config = dict(
    num_attention_heads=10,
    num_key_value_heads=10,
    hidden_act='swiglu',
    norm='rmsnorm',
    extras=['capped logits'],
    optimizer='cautious_adamw',
    train_tokens=877600000,
)
MLP neurons of a small language model. Each row is named by its layer, matrix (gate and up: input weights; down: output weights) and neuron, and shows model dimensions 48-303. Each number is 128 + 24 x the weight over its row's rms, rounded and kept within 0 to 255. Numbers have three digits each. A neuron's up and down rows have the sign that makes its largest values positive.
After each neuron's rows, "fires before" lists the tokens most often just after its 100 highest values on Wikipedia text that the model never trained on. A number after a token or word is its count.

L6.gate162:125143104098156133099118132136155153114102126134118128105108180188143156171136165120107127084099094118125105142111066068085106190106160169136127122125120132148112083114103149120119091119147178140142121130121136131106140164158110116122121115119144147130131127142145119156100119163148110118078124114136112084142108116146139100160142128091100118129131151131133113128150147126159109144149119141131131141115082121171144170134110120156152146100136108150111157124110140101100141143096088152108141144100150099170092104101109152131082143129101200129121111117172120110153155117121121125119147104174125136146114144138124137119098138135124128121130084107112078150171116110092100164099140140126116095085155091169142147101134118150145152149125124150146119139190114088177131149147127
L6.up162:143153165127118142140108099113159152098174086079138096147142106112098143129088165146150157153107129128134134126120171131157138151094126125158136145111153138149140121124101127166084168139131138168117100132119145110152153074146153112146111118128131133182125128138113146126104126079161133093093138140139121096152139171091133145186137122099155087109160158118157128129119131134124121089117077138102135102140142144145129135086103171125155122103114143165151135147130110094070127130097112144144166106143147114141138075113159116118099124105107132102087147154131114137124131141171149086150146132149129150116175130087141101161116116123105114128135132146134079130150123131120120166154159151118143124154155145114100102097148144149142115133171126133101172131182172094119098127111070
L6.down162:148109085130110074116127116095104133139167129076171159119141093105134119142124135085143131124102133098184122120161163142151065132174100146148131126083145131115174135148145162129162109131139150122039126119144136098142112083125155125124154132181136095120156087105127097126143149100155114101155102096136142118154133122118153152116100131110133095160115102111121135176155159130137113139157081118122142142127173100120107138118126094128109115161132129126175094133110120130110162076143149118110150131118143129145116115168168127125117101078138087102131141148112125118113122113137115128103142158094112170118102152163150111154139133109101147123155147099168072105161120107142123151112126126101110093129136130140107109119142137096147074103120130115137124109116115142097127110146096
fires before: "\n" 56, " –" 11, " |" 7, "==" 5, ":" 4

L5.gate826:137129107136108120102145116160125152087128099132153186104139119143119130113121131152136097113110152142117135138136136072135126131103144148139126167123101083104107166114174147118150156091176121126145077117115100136147147127111101136089108099120131136097085120075089124125149141130103146126123191133165116096137131173137147122140110079122119136124155106109109194147095110116115163124104126109068132132137112116128152133128144163146118121171127132158146128115138129144110112142125094112096118115108121106140130164094108131102128132138110142108143139130107137144108122166121143119132165092145118113152097160145107093135133149131147128137142120135133137124111145095144155133129176171153174075100141140142116138162140147159135153143157102114132163107107149130106097136128102
L5.up826:177098148159144124134126120142145161111167149150144164145133135110122125135121082142129171124131128180135121075140101152104119162119141125165109127149149148165097110110121114120105130142127120140133144096175152159166174108093134144113118134124186160110103157144167171149108145115161147134120145121124091133107102136120095099090135120143177163104137115083119118130126143077129129137178128121120136127141154135124113157110159141138140154171098110107112123100140092163130084146146132125114110135121166160143110119092166102131139105115132093122090128126128085134154108143110104182170118099137143175178144086109128119101164164139107139106131114099088188085134139132119128125094120106120151111131095145115159095112153105116137101131087118107148127134106106133169119138197112
L5.down826:171115141134145053106124109140092141103154130174102154130111155073138133132133118124151127116129111160092156103161118150105139109116146139167112150133192132137133105105098083107123104133159134115118115095127130145149123117133150148135112099129151144123100126144109134157100118157116086114152112110092108124111133120140119111149091141084145171066147101118089082134119161113094144164205090151111143088084132184099137145136125129142151110154124102125137120110161125149193167150107134161108110175171138116188120092112116111160114128104095148149119148103156104165102094105134121121143088112149128117117134124102104133098168140153156096113132128148133119130103117137132102147093126140126153110148123138167113129116168106192109140087098143130150108111093139162138105150148121
fires before: "\n" 30, " and" 14, "," 10, ")" 7, "s" 5

L12.gate389:137133119088140133118069125067141138129161105144135172181146106096126136139122130106112119080113143135101107123106130115109122144106137134116113159122081094133108105087138117160163151100148151129172076114116119147112169108135138125108088082136130125155135091115125188130141111175146128165143153140131081130151140166170097131120084107138137089099131131087099168109205121125145118145167119065127097122139114107104112141132091118170126111157118130110083091144084096124128118155138193136108147149106129127152113154135133098115121123094113144114120103137132136128151115146137120152121150112105112151162138156140106116134145160138089139110110131116129106148136150090173083170121153104136134151206093139119081148158128143188090135126117146163143134124166121110137135115099150
L12.up389:159140135122100151118104107093098169133118149128119105163154072080125131162144119123107143104107109131098138121133122118105154098134140137108136161137105151152132066126180083131112133120116123111118142155106141136109104136136116143137112104082145144124121135099127125166153128133074125159133167138129097104162152137129075107167108118105149110094122134097113154093138113119115133169132131127133157113092170091108145159151113146180144106066145135116142145114174152149103081143120200138125130139149157095138126142142136149140138089132111112143133118189111150135103152154129143120152156095154126128149122112114102146094130111121121121109089091140098112113134157153154133172091120124165104118133112124069145141128125128144113176086142155143163130087138123137147115146150129
L12.down389:164090144136127108106145110122130125154109137107138101159165116112131108123128109146096132153086108156094147140136143145147145124133139120136155118127169196139138153137129147107117103135130105110092166142108119132114118102124129162146141156136096131097128181130159110124130119080108171107097151082089143128101128109124142142160147115096132143138138124144088112119099098113108171094154150157150148101119150153142142138115100144113134146088128114169117217087104150136144122108131135107182112141121124103124158146178156127106155133152105098167122110106125106179115133141123126084168109104159165148100115173126112133136098132153125111154137113162165148104170139200096148126110115192148152082143136124118165089113137149130134102125139108119117105127159150152129149121186098
fires before: "\n" 27, " and" 18, "," 10, "." 8, " a" 7, " (" 4

L4.gate918:154138104095138151113128084116126176140134132136105151116094157150106178169131181134139133128120121101137106137112106086125096120126111151126153137103122167149115142077148137123121113144103162168177147137160108104087129161103122095132115117138120132144109147155122124139127123109109147122118112125160135120124099099115080121164092088138132098100169167095103144139153165136139127146154103142139113157157111129120136129135116098132130149137132152117114066146140148091121128132054132113112157133143133097095118135120122136157073094098095169145099127118166102136143162086141142101132144135145151138122147131124116109119133135132124138115100157088129072119138112107126084164131160160116101096141137109152128069115051148105122124142186140089115134160190124101136106116155140
L4.up918:110102140121149121093117097102182159135134178145130130161086171172130152135132165134115156144066118113129137120127151117137127100132110169139136163103131155120143176102111090117130126145129179153121095128133125062151090102118137093133114136132126103138094145170056117144104128144110098099112144118124149124108115125115103115147096135152122122111104151103149116172128137196159108136101066115114127138145118108166095116128127141162144134114151140094151105148157131097158123158098101103117135095161134135106080173117132131160087109122100114119139131127129135137156152123120145133134112099148143110138143125139101103126133121143108145139113130081121073111140140096148076105142113152153106183153115135155151101105085142140107092144140160107175118137147143119081072141134156
L4.down918:117145143119143117085146133124132098150160225112130121128097157146121141096134177156143160156087167127143122141224169123127135122160086182183110132106144136125127173128129098097131132127140149142000106136124146107149094110131160086123135125155122108123123143127089136140082106123145076123100117102120136117104111119112106136131126123164108118102112115094162127158115164156141148105138096070108134129156100142133113150158121100144114109119126176115175107176151136154145119107114106097106097141135126125104099169142146150159098137110128143126100150122145163135143139124143119126085118111147147138151154144127091088173113119138118130129134145081157114126120135121152120111148110138142129132129135113175138113126103135158134136147140118144148103125121149121107080174141117
fires before: " |" 88

L3.gate762:158134143133152127136114129140131166130148134162165173126147116138117177116120116117131124111138142182086134119138126085166131121130116185126116153174110116118072121069175137160119159152209123149176102121161120165095158143098142151096100127118130125108113173100129147105154130099109157151166174094117097151138124176135097122081110097115154126129122078117101103181142132123139158148157113129126115122161155117096148143110111121117126145168128170124104093140102127127136099108134135166101128127151132139141098114115125100078097112087102128108095099130129112137116107146153147082124182144127115138158147127137131091128165160115104150130119150131135148125085138139069121135124138125122163110143157112162117140127159181162142117170114175075099124150121157131132098136107125
L3.up762:137122131161153113151134127191140191132122138150154168131117095100134147109123116095137129092109177182056139125132115115158119119121104142139121187138121107144104107087180119132131144162142136141131119111158106150114145144079090162111112114155154142112125135132119131135119170121110117142166186120107109091095132122153082140103134094132134129146130123114096096154127160103112122135171134101108165133135147123115123138112142086109124115191126159122122126131132157151161136117141189166116143131185122163119146109115147080115082100100090102127126118160086112144108074149141162096127117126138110109175119102147114098112207137115129121110105114145112152126105129137106174122091099112157162114149136149143120114067186152149147128157105147121080113122104155123106084156153102
L3.down762:150119137155146107147126109172128128103134153157097135132114124118141143141141137119129135115103135156057156124112121160152181126104128140136148145150113106154106126108151117117121132150104123104032140120141126136139117125116117135092105112163142125123119161162142128149129170110150099125188164154089132100124144091125115143114143120130154145111102111134120100123104132084118109160172135122101177093099125175149126138126143097137130103175151148127144144092149171157135130112118155156131135171176121139120116125092156132142075109123080117126156123131134132161111063109136139075146092123127111119128118118170095121128182121148116105108132135207115161133118123142115160123096150115103171108118152152166135113087170122167137088083114132139089135125101115139116042143159129
fires before: "\n" 32, " and" 13, "s" 7, "," 6, " in" 6, " (" 5

L3.gate481:141143154093121114108104122168170199155123128141094121115143142106132151108146158111078122141083159154149091100129142137131132130086127149136113125137105128133113148144151144149137101144127144147147154096115171135124111132136088105157125087132138143144111116142137123125152155096141145118092106129136088114126161118171109094190156094118134125119179165131127128150096140142161103136152118129151158118139120123080141139145077133135115125108134140131116139088121089149130117109054118120148124172108118093117118155114125139152116136145108138144143100097150115130153174110141149094130158124100160168106090120159115116093117127151111163090168139127115110133141128073058148131155177129131104153121085150098161099128159135136082119117173141065150134146121142155150135110107111
L3.up481:133120144085113116083092130165188175135101119113098124126155129098120167097146156124088135115096140154143125094130132131148123142097172122124118113086138130097139163147170179152142084146142150133113165095127173151149096136116086095165119107147159122136113121125132114109142144108140156119101129155118083140123152096160111103167146121113127153111153125105106167137108131144151132125158126143136182110142145132097130127114104122149117111142110142128144136108109122163111092132073137133159120134104126098131122126099154140128114126161105113134125104108114113137139135121140108105124156108062157163128092157148106110079101128151097142136154173160108099149144131089112160101135173126140117156121080160152147113104157160108111131113185185070174147121115165160115113101119142
L3.down481:142141124140131138136158129097132116122094142108085142113130101103109117136122111153119180138122122145136134103206133125125101118125149147118130111091153118124140122136115151105132096108077116108000108138140134143147104168143138120123111137118154156117132111098143096108111116152112155109108163174134104167123126085157157092111150165133101110097098100160139126132098144122089141107160113098137210137105140186156129125115096099096130102114129154132119138100132129161142121120136122137144104116144115136157167158119156148131107135144157121136132156123135105152102139151126148144093146130151109149139108148117141117116130118123150104128134143148138110110165130115121134116135173122121122137112135123141139122145151123123125151121175142108136124096109149128096094153143103
fires before: "\n" 52, " |" 12, ":" 11, "---|---|---|---|" 5, "==" 4

L5.gate785:159108130107175108163115138093136121111119103127165156114150119120117138104119116125117168134133139143115138082136127109124119118141141123144113125121084139122098125123129138062085162105211136152164096145138098135148125113109104135096121164129139119103106120160138128081129134131157131112129113072116094139147126166105100122145126179134138101129154095158145214153099132104125146154129139117113120142151119117127121158111125165158148117135129142142115121142120115108127101088114122171131116154141104151172145132093109118128170182118104146137152152127151137133097134141074169105107136128134157108134121165114146106157116130143119119126155097142124174166146130111117134089103149170131163108099132128160144131170098157170143142136149142118164125099148101120112120078154090
L5.up785:135119124107136162102082134108111125152124124133161132117146152121131079096097173098135105112122168145142111110104109105146102145129132124151134139155172160087133099103121149136145157143146083136113124148178092154156103143106164113123116118172149135115121075163121141126079127127139125124129096088107103122129098140117113100148108122129138134119143102142162140092094095144128157143119153145135143166173099119154081097114105123144110136155117128126116129130118113120187108076123091149145089133148137152171130159119097102141097156157122081133160114154123159135116081119072113125112143128103136107133102115135100071164124136129136112104103108147100096149144154067136127099106100146134192110124150157145162175146121124136160181124123129139156085101096118180134102116176090
L5.down785:163150125140118131096084146083139119096105132111112132139115152098158118113144163107098112140114160158114121130089104129158156111130133139142156151136177145124153099079125109177105155102116104124023114134125126165168088148152159097116117087142177111126101107157144131149120126111152122117118094155109070129131138104092081072134147142131120126109109080125145132102126106138142114097127110131122135126125114159120106120154087198140082142150140132138134135164159108154173123111092118131161086121147138138129067124131123082156122160153121111131120126141162129177148105110140161094112146115138149115135097140135094132156131128127086074142171123131139101142135126129111152108127118093085162128119173134172138153128165129120122128160159144129138125122124099144113118134165100
fires before: "==" 30, " ==" 13, " and" 8, " ===" 4, "s" 4, " of" 4

L4.gate305:140109158093167143118149088113101143090155125143137144118157126121126145171134166141120138106138115131151151124104120096115090128115112138148077174146159095123125144151158133141149102131176147129136130120163089110129174166156129110103142147164124139145107157122157138152171114086161116132156117137104138114117131154135106096156106143087144113134147169095133115143114113080146137102138118171132099154124091151100145122143201089131148133163108152156141129128136123061116104111105125124136139178120150127078106124155120126111102143151133135125106134150128113118152148094115107121155119150146143133127165104161182121115152133137112142122142133106100128171152132109156065181157122142131139131101127131097102093135117180115138102095096118088108125153137093089183123155215114
L4.up305:103178156136071124115125129121120127099111151147124110192121129132141133108086125128139102100138092131141174117127141110112119128092114144140112113138112143093117165160140099118098129169098181095126146177131120130111157133114138139157103118132111105157112107138124140164140115087113135124148117117145132138134127126134106099138107124132105125182134119099128143111120125111138150064110052152125155117133147153125112121114104090123165086134112114150136132171118118108151145143145095134093108135117135138045166167131197165148065136182126101139102120163125084115115123118140129097107126148163153147138122116123137120075156111129132109095149174102086108120176155140096087123116117108094158100113082130142101110142128141090172123136120138096131119151158132113129113142142105
L4.down305:107191144142087108128168089118109117099085131116094118145093130117087123105104144135123147159148127169113173105115124128167127113106151121146126130134136133157111166140144105127096144154122183144048131142138154121086107147133121138146101161135128128151123127133121151172118118108126131111133115156131125163146144137168154123128157159131106110133120170141139107108090165101120101113108098123111146113136076148105106122110114060141142128122115139180108172182130141122136148147152089103133160119117106120096173169128195104160106135133087151144099129136106131093133128137170135112116126094138134108115129099120114104135144132099133114095132125110130151137150139091094101121112127122118149095104132122141137111141130114105166109183153151123138137121138129122111066173150181
fires before: " |" 71